{"intermediate_size": 2560, "hidden_act": "geglu", "norm_eps": 1e-05, "attn_scale": 0.125, "tie_word_embeddings": true, "init": "normal", "init_std_o": 0.00231, "optimizer": "muon_variant", "beta1": 0.93, "weight_decay": 0.03}
MLP neurons of a small language model. Each row is named by its layer, matrix (gate and up: input weights; down: output weights) and neuron, and shows model dimensions 176-239. Each number is 128 + 24 x the weight over its row's rms, rounded and kept within 0 to 255. A neuron's up and down rows have the sign that makes its largest values positive.
After each neuron's rows, "fires on" lists the tokens most often at its 100 highest values on Wikipedia text that the model never trained on.

L16.gate1520 [127 155 154 120 124 123 110 147  70 160 124 142 119 104 141 122 131 115 142 148 145 163 158 136 119 140 106 120 124 184 167 155 140 101  80 103 152 142 103 125 115 128 118 109 111 139 147 147  95 154 155 118 133 143 110  97 100 123 141  99 153 104 135 143]
L16.up1520 [101 136 114 133 126 188 124 135  83 157 125 139 115  94 158 158 136 121  99 126 113 118 129 177 122 145 120 101 147 126 146 113 131 138 118 133 135 143 110 104 112 111  83  92 122 120 126 111 101 154 118 135 122 119 190 116 104 126 114 126 143 120  90 135]
L16.down1520 [129 141 123 113  91 152 169 105 142 165 128 155 125 105  66 107 121 120 150  89 103 121 161 147 117 122 163 111 154 111 166 143 120  83 133  62 107  99  88  94 139 136 134 126 131 165 138 198 124 170 119 141 126 147 176 156 106  94 121 123 116 131 145 145]
fires on: "S", "s", "-s", " des", "-S", " res"

L16.gate421 [133  86 108 164 154 112 123 104 125 121 136 145  92 161 104 144 138 115 166 122 127 150 119 103 175 102  96 123 159 156 125  86 160 121 143 149 150 141 114 106 120 155 171 140  75 124 153 110 138 176 115 158 160  73 108  79 122 142 134 182 184 117 120 126]
L16.up421 [110 116  97 147 140 129 164 134 129 162 129 109 117 146 120 150 121 137 109 156 133  96 128 158  84 174 154 122 129 121 122 137 112 141 176 149 150 128 136 119 135 115 147 110 165 116 115 156 105 123  86 144 123 112 112  92 123 159  98 121  96 120 162 127]
L16.down421 [106 155 114 109 148 103 105 160 160 159 128 128 169 101 149 147 127 146  95 126 116 129 141 122 149 133 137 134 106 104 122 107 146 144 111  97 130 156 160 150 222 118 101 109 116 112 135  90 131 105 104  98 157 118 113 116 135 112 102 108 131  93 133 127]
fires on: " was", " as", " is", " became"

L16.gate2364 [129 157 113 167 132 125  72 114  89 171  90 172 178 171  86 134 144  81 128 151 147 139 113 114 152 177 150 121 147 133 148 124 169 102 171 125 189 166 117 118 149 138 140 127 135 126 123 144 134 131 140  90 120  94 166 152 100 167 160 122 111 136 104 123]
L16.up2364 [136 116 140  96  93 138 162 126 142  98 137  78 130 168 128 150 103  87 139  81 103 128 142 135 118 147 169 120 189 115 114 125 132 135 121 115 120 137 162 127 139  93 130 141 135 155 138 130 115  87 155 125 139 119 133 102 143 150 124 116 160 129 142 111]
L16.down2364 [141 154 181 150 119 105 134  96 139 155 137 144 113 138 108 112 132  98 148 147  95 150 143 118 137 106 162 132 123 119 131 153 165 126 120 136 143 135 139 146 138 134 108 158 138 121 126 147 117 147 119 104 108 136 183 133 134 178  98 111 109 125 100  98]
fires on: " ", "19", " .", "°"

L16.gate1417 [122 141 143 123 133 134 158 106 141 155 108 147 154 108 135 139 175 142 143 143 124 151  96 152 107 135 113  50 122 130 126 139 142 119 163 119 147 100 121 107 113 125 111 153 142 131 116 106 115 113 136 125 109 156  93 101 181 172 107 152  69 150 128 113]
L16.up1417 [167 118 141 106 156 105 124 180 150 114 124 185 124 130 132 113 123  81 124 164 156 139 125 137 116 120 132 154 101 144 159 127 117 133 159 104 141 120 111 145 131  92 113 142 114  99  98 101  87 132  87 142  86 136 115 102 130 147  93 148 118 148 120  83]
L16.down1417 [139 125  87  90 114 179 164 132 103  79 112 113 120 107 132 110 110 172  79 109 164 145  67 131 148  99  74 132 132 137 161 131  99 135 142 166 107 104 147 121 172 128 151 127 127 131 155 131 118 142 133 160 138 123 104 172  70 136 101 146  81 125 115 123]
fires on: " an", " An", "n", "an", "An", "on"

L16.gate996 [132 151 144 129 185 118 106 140 121 142 122 123 129 163 132 126 123 121 141 162 132 116  92 125 161 127 129 144 115 138 153 130 126 138  93 143 146  97 139 149 165 137 111 147 173 128 105  93 143 102 122  90 118 106 159 125 149 156 105 124 131  95 140 118]
L16.up996 [135 131 105  96 115 137 111 130 102 104 148 153 123  99 149 148  96 106 151  91 122 131 118 114 107 125 130 174  73 104 144 126 124 139 144 126 138 149 130 135 139 137 134 120 104 134 140  96 138 108 119 116 145  84 107  92 140 173 107 115 173  85 128 110]
L16.down996 [120 147 100 164  93 125  96 138 125 135 151 125 142 138 122 142 100 114 162 171 125 158  94 129 120  91 141 145 161 129 120 147 106 123 135 169 120  93 147 122 116 118 123 193 180 112 124 148 108 158 118  82 135  85 104 133 102 136  86 162 111 121 132 130]
fires on: " to", " and", " of"

L16.gate749 [ 89 121 141 139 124 102 143 152 140 164 127 142 133 126  95 140  85 107 169 137 149 120  93 112 144  85 108 135 104 138 136 134 123 135 137 106 138  99 134 180  90 142 165  97 107 155 147 125 124 132 128 159 100 102 100  84 154 139 101 127 143 152 118 152]
L16.up749 [134 146 129 157 132 121 101 191 153 137 134 117  90 145  98 135 153 121 134 124 114 117 103 112 159 142 130 155  78  99 135 142 107 102 126 165 156 119  93 152  80  97 186 104 166 163 141 119 155 143 114 120 151 142 162 158 133 138 144 137 128 117 150  99]
L16.down749 [137 140 120 131 126 123 107 139 116 133 162 159 113 116 114 136 101 155 115 157 178 112 152 124 117 133 107 151 123 149 131 157 119  79 142 166 117 129 164 122 133 132 101  87 155 128 151 176 136 129 109 155 154 145 165 145 134 119 116 149 120 128 135 147]
fires on: " is", " be", " are", " was", " were"

L16.gate276 [145 147 137 131 112  99 130 169 142 130 149 150 148 125 137  83 140  90 140 126 183 105 125 140 161 151  91 112 141 121 119 161 114 129 122  87 142 147 139 125  54 125 137 138 103 143 133 116 141 141 118 123 148 183 137 124 137 165  99 103 159 150 112 141]
L16.up276 [178 127 122 129 161  81 140 130 154 144 155 106 107 113 112 114 125 119 130 133 150 155  86 155 114 139 169 126 130 174 140 118  99 123 122 150 107 127 159 122 112 134 147 142 161 106 143 131 129 141  97 126 136 134 129 138 164 130 173 180 143 154 139 142]
L16.down276 [125 113 147 129 113  93 115 129 125 103 165 113 143 109 118 109 126  74 128 149 121 118 126 143  87 144 113 135 133 127  91 131 182 146 143 238  55 154 149 113  97 133 102 130 103 109 168 135 138  73 159 129 131 128 143 134  90 114 137 125 164 134 100 132]
fires on: " ", "–", "20", "+"

L16.gate738 [177 122 127 157 139 150 127 125 121 113 153  89  90 150 139  97 121 114 158 141  95 162 147 146 127 111  95 120 109 156 127 140  78 129 141 187 150 132 108 112 107 104 163 113 111 120 153 118  94 148 145 127 143 126 110 139 108 146 137  95 135 130  87 119]
L16.up738 [151 118 107 114 130 179 137 117 100 138 144 138 159  82 118 108 146 111 120 165 151 149 137  82 109 169 141 120 107  81 110 129 135 131 130 135 182 168 153 121 116 124 164 130 105 145 129 140 119 172  78 149 107 153 149 145  76 105 149 131 119 130 111 135]
L16.down738 [152 141 133 120 140 110 121 129 165 133 133 156 142 117 120 130 123 108 128 188 120 143 162 113 166 142 116 141 163  95 111 128 121 135 146 129 115 127 133 141 131 138 185 153 147 143 154 168 135 114 170 141 117  63 152  92 108 130 128 144 132 107  97 112]
fires on: " was", " is", " became", ","

L16.gate1981 [118 141 118 121 145 110 113 106 128 129 103  88 132 164 154 133 142 134 120 134 153 133  70 164 121 114 191 126 153 162 118 130 109  82 120 108 124  89 151 153 137 121 164 124 177 161 131  85 165 121 100 145 143 145 126 118 161 129 108 110 134 146 135 126]
L16.up1981 [106 162 136 155  83 134 153 138  95  77 143 134  77 152 115 134 135 152 133 117 110 116  73 116 147 124 118 121 146 127 138 161 133 144 124 121 124 107  85 135 147 121 134 110 101 116 125 113 130 147 133  76 122 154 123 101 118 126 138  98 165 124 125 145]
L16.down1981 [ 92 130 101 146  64 156 132 110 138 103 110  88 139 113 172 140 148 117 112 113 163 111 130 113  78 142 125 145 117 129 108 129 149 130 132 131 115 104 107 163 122 115 146 150 101 133 150 140 124 141 138  92 127 121 127  76 118 119 116 122 154 125 130 133]
fires on: " to", " ro"

L16.gate1705 [132 145 161 134 136 153 162 150 190 177 128 101 130 117 137 130 123 133  85 100 124 118  91 120 103  91 139 162 139 147 130 149 146  95 107 115 115 134 149 160  83 173  99 163 148 156 117 121 134 114 156 130  82 169 146  77 144 112 143 129 139 102 114  97]
L16.up1705 [134  90 133 144 131 163 126 130 198 101 144 115 131 135 121  87 146 145 110 115 132 152 128  90 116  73 123 151 124 130 125 138 142 132 138 129 133 122 130 154 138 175 103 160 158 125 127 114 122 133 189 172  78 152 122  96 114 142 150 103 143 152 124 133]
L16.down1705 [145 110 130 128 157 122 153 166 120 115 131 130 155 133 151 138 131 166 136 126 130 112 169 149 146 153 124 120 133 116 136 150 133 126 115 138   0 124  80  79 110 123 111 172 121 106 111 118 108 122 132 107 116 110 135 126 156 111 151 113 142 149 119 178]
fires on: ".\n\n", " |\n", "\n", " "

L16.gate535 [135 146 156 128 134 177 126 186 124 179 159  97 129 140 135 143  88 129 134 121 169 145 130 151 160 135 124 122 125 115 126 119 133 158 136 162 124 109 127  92 119 143 162 120 163 109 128 132 183 149 109 108 146  90 102 116 176 108 114 138 159  66 130 144]
L16.up535 [138  97 123 134 112 150 117 145 196 183 178 114 116  89 132 166  97 106 165 124 169 125 130 152 126 111  85 126 104 126 151 170 171  92 109  88 144  74  87 165 147 146 189 137 100 124 198 150 182 165 119 119 143 113 115 114 112 146 127 134 102 109 149 111]
L16.down535 [154 116 132 153 113 118 185 117  77  92 163 153 117 191 141 134  97 170 132 110 140 138 174 122  93 131 138 174 145 107 115  98 122 119 130 106 143 139 129 156 124 137 116 134 130 115 118  70 117  84 102 149 144 135 141  93  71 101 139  82 152 151 152 148]
fires on: " was", " are", " is", " also", " were"

L16.gate1790 [138 150 135 150 176 120 100 135 129 110 102 107 128  98 170 168  90 102  95 165 104 146 120 132 107 130 116 105 119 124 100 131 137  96 148 138 111 135 105 110 149 150 140 108  97 161 128 156  87 102 121 146 154 148 125 163 105 117 136 138  98 109 160 124]
L16.up1790 [ 80 110 113 103 164 125 152 123 147 121 123  92 121 148 147 128 109 152 115 147 119 128  97 170 102 108 138 126 102 146 129 124 125 113 119 107 165  81 117 121 132 119 114 123 132 131 130 160 127 156 114  78 171 151 147 149  79 129 116 113 122  88 157 120]
L16.down1790 [ 77 108 155 129 110 144 126 159 122 157 129 179 142 100 108 110 160 131 116 133 111 145 113 145 119 116 127 132 114  75 140 129 148 135 138  99 103 129 112 146 125 127  96 110 144 164 162 107 127  98 104 140  64 123  90 113 102  95 149  97  85  98 129 192]
fires on: " ", "–", "20"

L16.gate2511 [114 137 116 123 107 139 120  94 150  96 100 143 172 101 143 137 157 120  95 125  60  86 130 130 151 125 133 175 137 117 103 112 187 120  99 154 132 104 154 103 149 141 122 114 163 112 121  85 129 128 125 142 122 125 142 137 151 162 111 157  87 129  78 121]
L16.up2511 [145 137 107 144 152 126 145 140 162 145  92 159 128 144 103 140 109 127 162 137 108 116 107 130  84 158 133 130 105 133 155 149 117 133 108 113 133 110 157 103 145  81 155 136 120 139 109 102 146 125 161 103 138  96 175 118 136 138 126 135 119 104 137 192]
L16.down2511 [132 127 120  99 109 118  99 142 130  92 106 163 104 169 125 131 131 145  99 145 125 111 124 158 197 113 129 152 120 123 135 140 141 114 161 130 120 101 145 112 153 136 137 127 132  84 135 109 134 151  85 139 125 135 154 111  95 129 136 174 137 135 115 124]
fires on: "==", "-", " ", " •", "\n", "|"

L16.gate1269 [103  81 126 159 127 120 124  56 133 140 149 145 143 146 137 135 105  95 131 107 135 127 114 112  99 126 155 111 122 104 152 120 111 161 160 140 114 114 129 145  93 117 129  89  85 114 140 139 147 150 110 122 143 147 115  61 122 156 100 165 106 108 104 126]
L16.up1269 [154 179 126  93 147 156 139 160 122 147 158 104 155 130 121 104 165 130 131 147 203 132 119 161 100 136 133  80 128  90 169 140 120 155 131 172  87 114  87 108 126 165 117 130 171 142 116 129 126 134  88 177 153 126  85 186 149  77 201 115 119 161 153 132]
L16.down1269 [167 109 130 115 166  85 122 175 139 131 110  93 128 123 122 109 133 115  99 130 127 130 166 125 121 125 154 154 156 164 128 118  92 114 123 159  88 118 163 105 117  99 173 107 102 130 135  91 143 162 159 161 153 102 157 121 109 151 108  99 130 135  63 189]
fires on: "C", " (", " \"", "M", " c"

L16.gate1907 [109  98 138 120 169 137 166  77 160 161 125 179 154 169 139 161 146 126  81 117  92 125 111 107 110 105 160  82 136 144 161  84 137 111 108 129 118 183 116 134 126 117 132 127 155 115 173 147 119 139  98  98 129 114 108 158 157 107 116 120 147 128 107 151]
L16.up1907 [176 175 171 143 124 161 138 105 111 141 112  93 108 151 109 152 151 127 132 140 115 134  96 114 118 109 138 112 105 121 184  58 159 115 118  98 120 123 120 105 134 122 120 119 153 145 128 163  99 126  91 121 112 118 151 127 106 105 153 111 141 148 119 113]
L16.down1907 [120 133 123 167 110 133 122 118 141 109 113  81 136 112 148 143 123 123 127 134 135 134  91 125 144 145 148 170 131 106 135 159 125 169 170  55  78 142  82 102 121  70 136 162 159 123 109 113 123 147  95 136  97 109 117 130 127 115 143 110  93 141 163 127]
fires on: " (", "\n", " \"", " Y", " H", " F"

L16.gate63 [169 111 107 177 126 162 135 139 144 120 137 122 149 151  96 101 150 104 112 154 121 126 119 122 109 116 104 113 126 162 116 141 113 174 108 150 119  98 107 119 122 155 103 129 155 146 108 105 147 138 169 160 150 124 119 132 109 135  86 104 162 137 111 100]
L16.up63 [104 117 156 132 120 119 109 109 123 120 111 127 130  88 122 142 136 100 143 109  85 130 107 149 111 152 111 115 127 121 107  92 128 145 152 117 123 124 143 149 145 116  99 139 136 117  91 154 114 164 145 148 156 106 127  80 156 115  76  93 126 137 136  98]
L16.down63 [ 86 140 158 126 106 175  88  90 103 138 120 143  83 104 138 142 154 138 102 125 133 140 177 171 138 127 119 130 155 103 107 129 139 173  70 192 157 100 136  93 166 135 126 142 155 104  92 136 122 139  84 107 132 133 146 142 158 144 117 143 115 160 102 123]
fires on: " F", "F", " E"

L16.gate1475 [172 150 131 137 116  99 102 139 119  91 115 120 169 106 120 142 121 147 140 126  92 132 140 146 125  94 119 145 142 126 151 141 157 142  92 144 137 132 179 134 163 136 135 116 147 123  92 111 163 138 139  52 158 164 124 108 108 110 113 151 106  89 142  96]
L16.up1475 [199 162 104 127  84 155 119 123 126 125 107 131 128 118 128 163 170 118 103  93 111 183 114 135 150  73 113 150 134 121 132 133 158 112 131 169 188 108 144 130 156 127 105 116 169 113  80 112 148  95 168 121 105 110 156 111 124 140 134 147 130 113 132 138]
L16.down1475 [114 114 118 187 114 125 159  94 121 162 134 154 115 118 163 116 146 141 131 115 151 101 149 175 157 127 113 114 134 149 106 148 135 147 131 130 127 123 103 135 102  96 179 158 128 135 154 118  95 167 136 125 137 169 142 135 127 120 116  96 113 129 136 127]
fires on: ",", " was", " and", " newly", " ", "\n"

L16.gate1188 [133 108 126 174 168 137 126 100 121  96 115  69 115 146 125 145 156 133 160 128  98 109 118 167  80  90 153 150 143 154 122 139 144 141  90 110 134 136  84 110 109 116 119 105 131 146 137  84 148 145 150 151 156 171 127 156 105 113  83 113 158 145 144 135]
L16.up1188 [ 85 123 131  96 127 119 158 118 146 122 117 110 104 112 126 174 128 139 138 183 120 154 114  94 124 143 122 150  93 115 107 115 109 148 161  77 131 128 168 144 163 127 139 137 153 118 111 138 125 100  87 149 123 181  94 102 132 155 148 122 126 166 102  99]
L16.down1188 [146 118 106 146 103 150  98 136  88 153 111 137 138 110 149 172 124 123  93 139 110 146 106 132 127 167 132 111 131 143 145 120 128 215 123  87  93 137 148 104 131 163 116 113 105 139 121 132  60 134 134 163 140 119 114 112 101 137 108 125  88 133  73 104]
fires on: " E", " O"

L16.gate603 [177 166  95 177 120 122 135  95 106 135 177 142 180 166 122 122 116 154 150 105 155 113 157 124 117 110 164 129 155 136 124 136 137 152 113 125 115 183 107 157 173 148 123  95 162 156 115 126  82 107 152 125 139 105 166 137 119 106 136 128 136 112 107 103]
L16.up603 [120  83 115 111 124 130 102 137 107 147 114 115 169 136 113 136 152 112 151 115 136  96 139 171 115 175 155 115 119 125 150 116 138 135 150 114 105 144 130 163 124 132 115 107 154 122 116 119 121 143 137 131 119 108 127 139 122 149 160 151 114 170 144  91]
L16.down603 [131 135 147 112 109 107 105 125  98 123  61 110  98  66 130  89 160 143 154  99 110 126 120 158 116 139 105 118 120 162 150 100 114 137 116 167 139  93 167 135 132 145  77 112 116 113 100 118 148 134 131 121 156 136 119 154 124 129 160 138 164 126 109 135]
fires on: " ", " Con", "."

L16.gate298 [172 114 164 134 131 126  97 164 134 155 113 115 150 108  99 100 103  93  72 142 159 127  83 165 100 150 118  98 167 126 142 134 144 158 116 121 155 140 129 162 157 143  86 131 149 124 131 117  97 120 112 114 102  81 117 149 138 151 126 148 155 147 107 141]
L16.up298 [149 128 107 131 103 157 111 109 110 147  66 144 134 100 104 145 165  90 127 148  96 143 116 158 161 120  95 146 133 123 132 123 116 111 146 133  76 172 104 143 140  92 126 111 172 124  94  34 135 132 115 133 106 146 132 114 121 141 121 135  75 160 105 129]
L16.down298 [147 131 158 143 125 184 114 117 154 127 162 180 103 112 118  99 101 144 116 124 110 121 150 118 121 127 109 102 131 141 102 111 101 120 170 105 112 131 179 139 173 152 135 168 147 147 124  98 123 127 138 147 103  72 143 110 147 127 116 103 112 111 131 120]
fires on: " an", " An", "An"

L16.gate1672 [112 188 111 124 120  71 149 159 126 120  56 146 147 107 141  98  95 119 113 106 152 138 133 128 148 135 105 133 127  97  99 102  86 102  47 138 108 149 127  83 108 135 115 122 196  79 105 104 122 181 129  95 116 140 110 162 110 108 142 103  98  96 152 111]
L16.up1672 [148 142 181 149 151 144  93 129 130 185 154 164  99 129 136 145 108  94 132  78 150  74 170 167 134 161 156 187  66 182 123 168 128 140 158 117 143 150 155 139 120 103  69 110 117 140 112 148 150 130 159 116 198 131 135 109 109 166 168 107 122 105 121 177]
L16.down1672 [ 91 103 139 160 144 113 104 128 151 103 199  99 150 163 101 115 153  81 180 140 163 104 153 127 124 154 109  79 125  86 117 176 152  87 125 110 142 167 163 179 102  63 148 151 205 114 156 110  64 112 132 110 110  82 121 148 146 118 141 124  98 129 151 154]
fires on: " ", "20", "19", "–", " C"

L16.gate1792 [160 150 138 125  86 147 129 165 145 104 121 129 129 130 122  94 152 143 115 109 151  82 125  75 122  86 101 117 143  74  93 105 134 120 100 159  94 161 157 157  82 108 168 147 119 130 123 174 106 141 157 129 119 151 156 143 130 177 165  91 146 130 115 158]
L16.up1792 [118 113 127 134 153 127 107 200 146 107 149 182 129  97  90  90 140 139  84 108 165 132 125  90 116 105 114 129 104  91 116 141  96 132 158 128 124 145 108 108 109 159 161 150 130 116 108 111  98 142 110 127 100 113 158 125  96 178 128 127  96 139 142 130]
L16.down1792 [ 87 158 109 145 156 120 127  76 127 129 133 108 129 127 119 151 168 141 138 152 134  98 116 137 117 128 125 136 109 106 133 140 114 114 129   0   0 154 120 144 112 124 130 120 107 104 135 155  90 129 146 146 112 107 174 134 173 139 129 148 139 107 149 145]
fires on: "_{", " \"", " (", " ", " \\", "\n"

L16.gate2387 [129 179 112 164 143 127 103 141 159 134 152 136 117 150 135 142 118 127 164 108 117 121 100 126 130 164 137  87 152 145 118 121 116 172 152 135 147 109 142 120  71 118 121 151 158  74  98 137 168 129 134 107 115 134 104 125 113 102 143 138 159 133 147 121]
L16.up2387 [133 152 148 126 133 173 137 180 172 117 114 129 117 131 141 106  94 122 109 113 106 126 112 160 109 155 134 137 135 129  99 116 188  83 129 156 142 109 147 102 137 111 176 138 105 104 125 126 125 158 155 128 121 119 144 101 146 102 128 124 153  91 139 146]
L16.down2387 [128 160 116 139 116 107 133 104 191 121 137 137 145 112 132 101 112 126 111 102  95 130  88 126 180  93 124 138 158 119 153  92  99 120 134  94 190  81 129 138 143 158 147 136 106 128  98 131 104 117 136 102 114 120 108 108 137 141 108 164 125 123  82 131]
fires on: " ch", " and", " was", " also", "==", " is"

L16.gate1522 [108 139 103 107  96 128 155 149 160  85 117 145  79 128 109 161 121 171 153 145  92 134  87 173 163 152 128 140 125 118 132 158 129 100  78 177 146  99 118 124 131 111  97 128 141 118  91 130 122 154 159 160  98 104 129 129 132 163 130 154 121 118  99 122]
L16.up1522 [100 115 126 117 118 161 129 128 127 115 144 161 130 145  91 128 129 154 136 107 133 105 111 151 114 155 115 106 101  98  94 150 127 133 152 133  90  90 123 117  90 140 102 119 121 152 107 107 114 186 165  92 165 125 120 116 141 162 123 161 162 122  95  88]
L16.down1522 [138 130 102 148 124 152 137  74 141 104 103 116 111  84 118 144 122 130 134 114 152 103 137 146 137 102 113 155 140 141 103 114 148 147 157 156 131  96 139 140 133 118  87 155 147 160 120 113 126  96 115 121 139 123 122 154 134 127 137 147 143  74 125 141]
fires on: ",", " of", " in", " made", " |"

L16.gate397 [127 168 115 179  81 104 135 142 123 147 166 120 145 139 167 124 143 123 151 130 134 117  72 148 151 111  85 122 130 109 124 112  89 125 164 141  83 152 137 126 107 127  97 152 168 120 162 116  85 122 110 131 145 135 151 139 105 121 110  93 119 167 122 129]
L16.up397 [132 158 126 171 110 145 111  97 174 125 110 123 119 132 160 118  89 128 136 119 170 115 167 142 117 174 122 117 133 167 214 133 153 135 158 152 109 148 156 138 151 120 146 129 133  79 124 151 142 125 100 136 146 124  76 132 103 104 119 106  88 122 131 148]
L16.down397 [132 130 117 120 145 126 161 149 174 106 136 142 153 125 170 133 120 139 133 131  92 133  75 179 118  91 153 116  60 147 129 105 152 160  99 105  91 114  94 153 144 120 157 114  95 139 165 110 128 125 101 158 120 136 137 133  72 147 123 165  93 148 109 121]
fires on: " ", " (", ".", "+", " League"

L16.gate1817 [161  79 122 150 133 150 155 118 138 104 140 104 171 131 143 146 139 135 113 135 120 144 128 115 123 151 145  92 116 107 131  96 138 152 107 143 141  91 147 119 120 104  95 140 146 125 110 105 136 138 106 109  97 186 100 128 147 106 134  73 157 113 124 138]
L16.up1817 [180 111 111 141 114 143 130  89 114 102  87 135 166 105 101 123 102 118 113 141 111 131 140 129 131 150 185 113 102  87 103 121 128 159 115 131 125 134 109 140 102 131 140 125 150 120 172 162 112 135 128 110 109 121 154 112 138 137 161 147 143 142 118  97]
L16.down1817 [120 155 119 191 119 141  83 115 174  86 120 131  81  93 135 132 146 172 153 100 124 109 126 121 128  75 160 109 173  98 118 164 142 150 145 119 126  91 113 130 137 132 131 106 131 172 131  94 150 130 133 136 118 114  98 168 146 122 177 154 170 102 136 165]
fires on: " ", " On", "On", " |", " on", " Y"

L16.gate2052 [163 121  88 161 143 151 122 117 138 132 149 127 130 140 136 137 150 179 136 165 125 127 133  95 125 111 143 145 119 149 128 108 131 113  94 140 118 139 161 150 160 135 123  79  94 141 133  76 123 136 122 148 160 128 156 106 133 103 141  96  86 161 170  98]
L16.up2052 [118 113 139 167 145 136 110 110 112 132 128 133 147 149 125  90 172 123 123 135 153 111 129 139 162 144 111 129 126 146 124 111 101 134 140 131  84 139 158 136 154 103 112 160 153 121 152 138 117 132  86 106 132 127 133 117 128 137 142 139 120 153 147 144]
L16.down2052 [162 116 133 136 162 120 106 110 117 158 135 119 136 108 152 105 118 124 148 165 123  79 131  91 166 150 152  84 109 107 110 112 135 117 100 110  89 169 101 161 123 173 112 142  97 174 142 118 100 110 140 126 114 107 137 127 158  97 110  83 146 143 103 126]
fires on: " de", ".", " d", " o"

L16.gate2439 [ 98 101 117 127 160 143 160 147 102 123 130 191 126 103 127 121 146 109 137 101 156 132 138  95 139 109 131 133 149 128 112 135  89 104 117 160 127 126 152 118 134 116 127 117 160 131 119  73 123 197  94  89 137 129 130 103 120 143 152 145 105  91 172 149]
L16.up2439 [114 102  89 135 100 140 130 142 129 140  99 130 153 148  81 142 112 124 127 168 134 157 159 121 140 111 144 119 136 134 131 126 149 150 132 148 126 141 113 100 128 157 170 109  96 148 141 135 137  87 131 168 126 122 155 122 162 134 136 105 168 128  99 103]
L16.down2439 [156 136 147 104 100 139 125  98 132 114 130 104 109 115 146 112 124 112 102 109 139 165 153 135 131 120  92  84 118 105 124 115 117 175 144 127 113 123 108 119 132 148 104 132 134 112 131 111 138 124 126  92 164 135 139 142 110 176 138 116 105 134 144 138]
fires on: " ", " the"

L16.gate213 [144 191 139 130 116 114 126 136  98 180 124 104 120 117 114 143 145  94 164 185 156 118 124 137  96  62 148 133  95 121 141 110 147 142 101 155  93 148 126 134 134 139 128 147 126 144 134 162 145 152 139 117 112 129 136 153 141 123 150  98 107  84 127  89]
L16.up213 [133 154 119 125 125 163 172 141  85 142  91 141  90 102 109 103 163  94 174 100 132 130 143 148 113 121 102 133 115 131 125 118 130 139 138 145 120 114 115 141 145 122 127 126 117 109 130 107 140 150 118 145 115 138 148 137 137 124  88 129 121 109 158 124]
L16.down213 [170 150 156 109 127  89 187 133 107 131 127 159 163 142 103 131 119 101 128 120 133 152 130 117 127 121  78  90 148 142 125 129 143 131 141 130 107 112 121 176 139 120 113 100 128 153 158 117 139 163  89 113 142 120 137 153 105 132 163 124 134 165 111 132]
fires on: " S", " s", "S", "s", " I", " V"

L16.gate1990 [ 90 142 112 150 115 106 113 180 116 116 134  93 109 100 205 128 146 103  98 116 115 170 147 101 139 137 149 137 101 112  85 149  79 131 118 151 136 134  90 117 105 121 129 134 131 129 135 102 154 105  60 100 156 145 119 120  97  84 136 102 165 121 114 155]
L16.up1990 [116 131 104 120 129 146 119 119 196 104 129 128 113 146  73 117 103 122 112 137 127 137 107 119  88 117 179 162  84 131 115 161 110 152 183 123 113 114 134 135 152 139 116 120 131 128  86 173 149 131 139  92 130 115 139 118 112  94 123  93 170 121 112 156]
L16.down1990 [ 81 150 131 100 144  76 135 135 107  89 134 155 121 100 128 159 147 138 138  96 125 120 136 160 135 135 100 128 108 167 174 138 137 102 145 119 128 105 118 151 117 158 116 139 115 139 162 108 112 112 102 112 155 135 137  90  90 166 146 123 138 182 144 143]
fires on: "19", " ", "–", ":", "-", "20"

L16.gate840 [172 120 100 131 105 115  96 132 125 103 162  88 152 199 157 113 139 124 121 102 101  95 109 105 142  92 147 184 111 101 121 138 159 113 105 168 129  81 174 113 127 125 141 146 167 141  94 142 145 148 122 106 154 163 107 128 132 146 121 117 130 106 122 154]
L16.up840 [116  95 101 132 102 131 129 142 160 163  99 146 138 147 169 152 152  80  78 131 129 162 116 101 116 156 120  91 172  69 161 147 117 158 151 164 172  90 146 125 122 111 143 115 155  96 108 159 149 114 139 165 131 123 158 125 122 123 133 112 130 130 126 100]
L16.down840 [149 175 127 139 141 152 131 128 118 143 134 136 131 135  69 115 155 124 113 138 166  83 118 104 124 135 103 127 115 137 159 159  97  87 109 144 153 158 138 119 138 139  74 147 145 154  89 133 122 121 137 113 157 147 102 157 116 161 117 143 110 101 167 158]
fires on: " ", " S"

L16.gate2244 [167  94 124 133 128 116 140 151 134 150 135 127  95 154 157 142  93 118  98 108 147 172 106 167 112 108 140  73  90 131  75 143 101 150 130 141 141 160 111 130 126 131 111 175 121 111 128 107 128 135 116 131 127 115 133 133 117 142  83  73 115 114 128 113]
L16.up2244 [137 143 116  75 154 136 140 129 155 117 132 141 103 123  88 130 106 119 105 105 114 138 152 124 104 125 124 130 132 132 115 149  86 153 139 116 148 117 152 109 149  92 145 116 139  67 149 129 125 134  91 139 152 159 118 142 102 142 133 135 114 107 132 137]
L16.down2244 [157  77 126  97 142 157  93 143 173 137 122 140 130 136 134 153  78 101 126  98 133 126  82 157 161 110  79 121 129 158  89 136 106 134  94  70 154 119 167 128 122 122 130 108 128 115 166 115 154 115 130 133 153 105  92 153 169 161 119  85  97 144 126 150]
fires on: "20", " a", "–"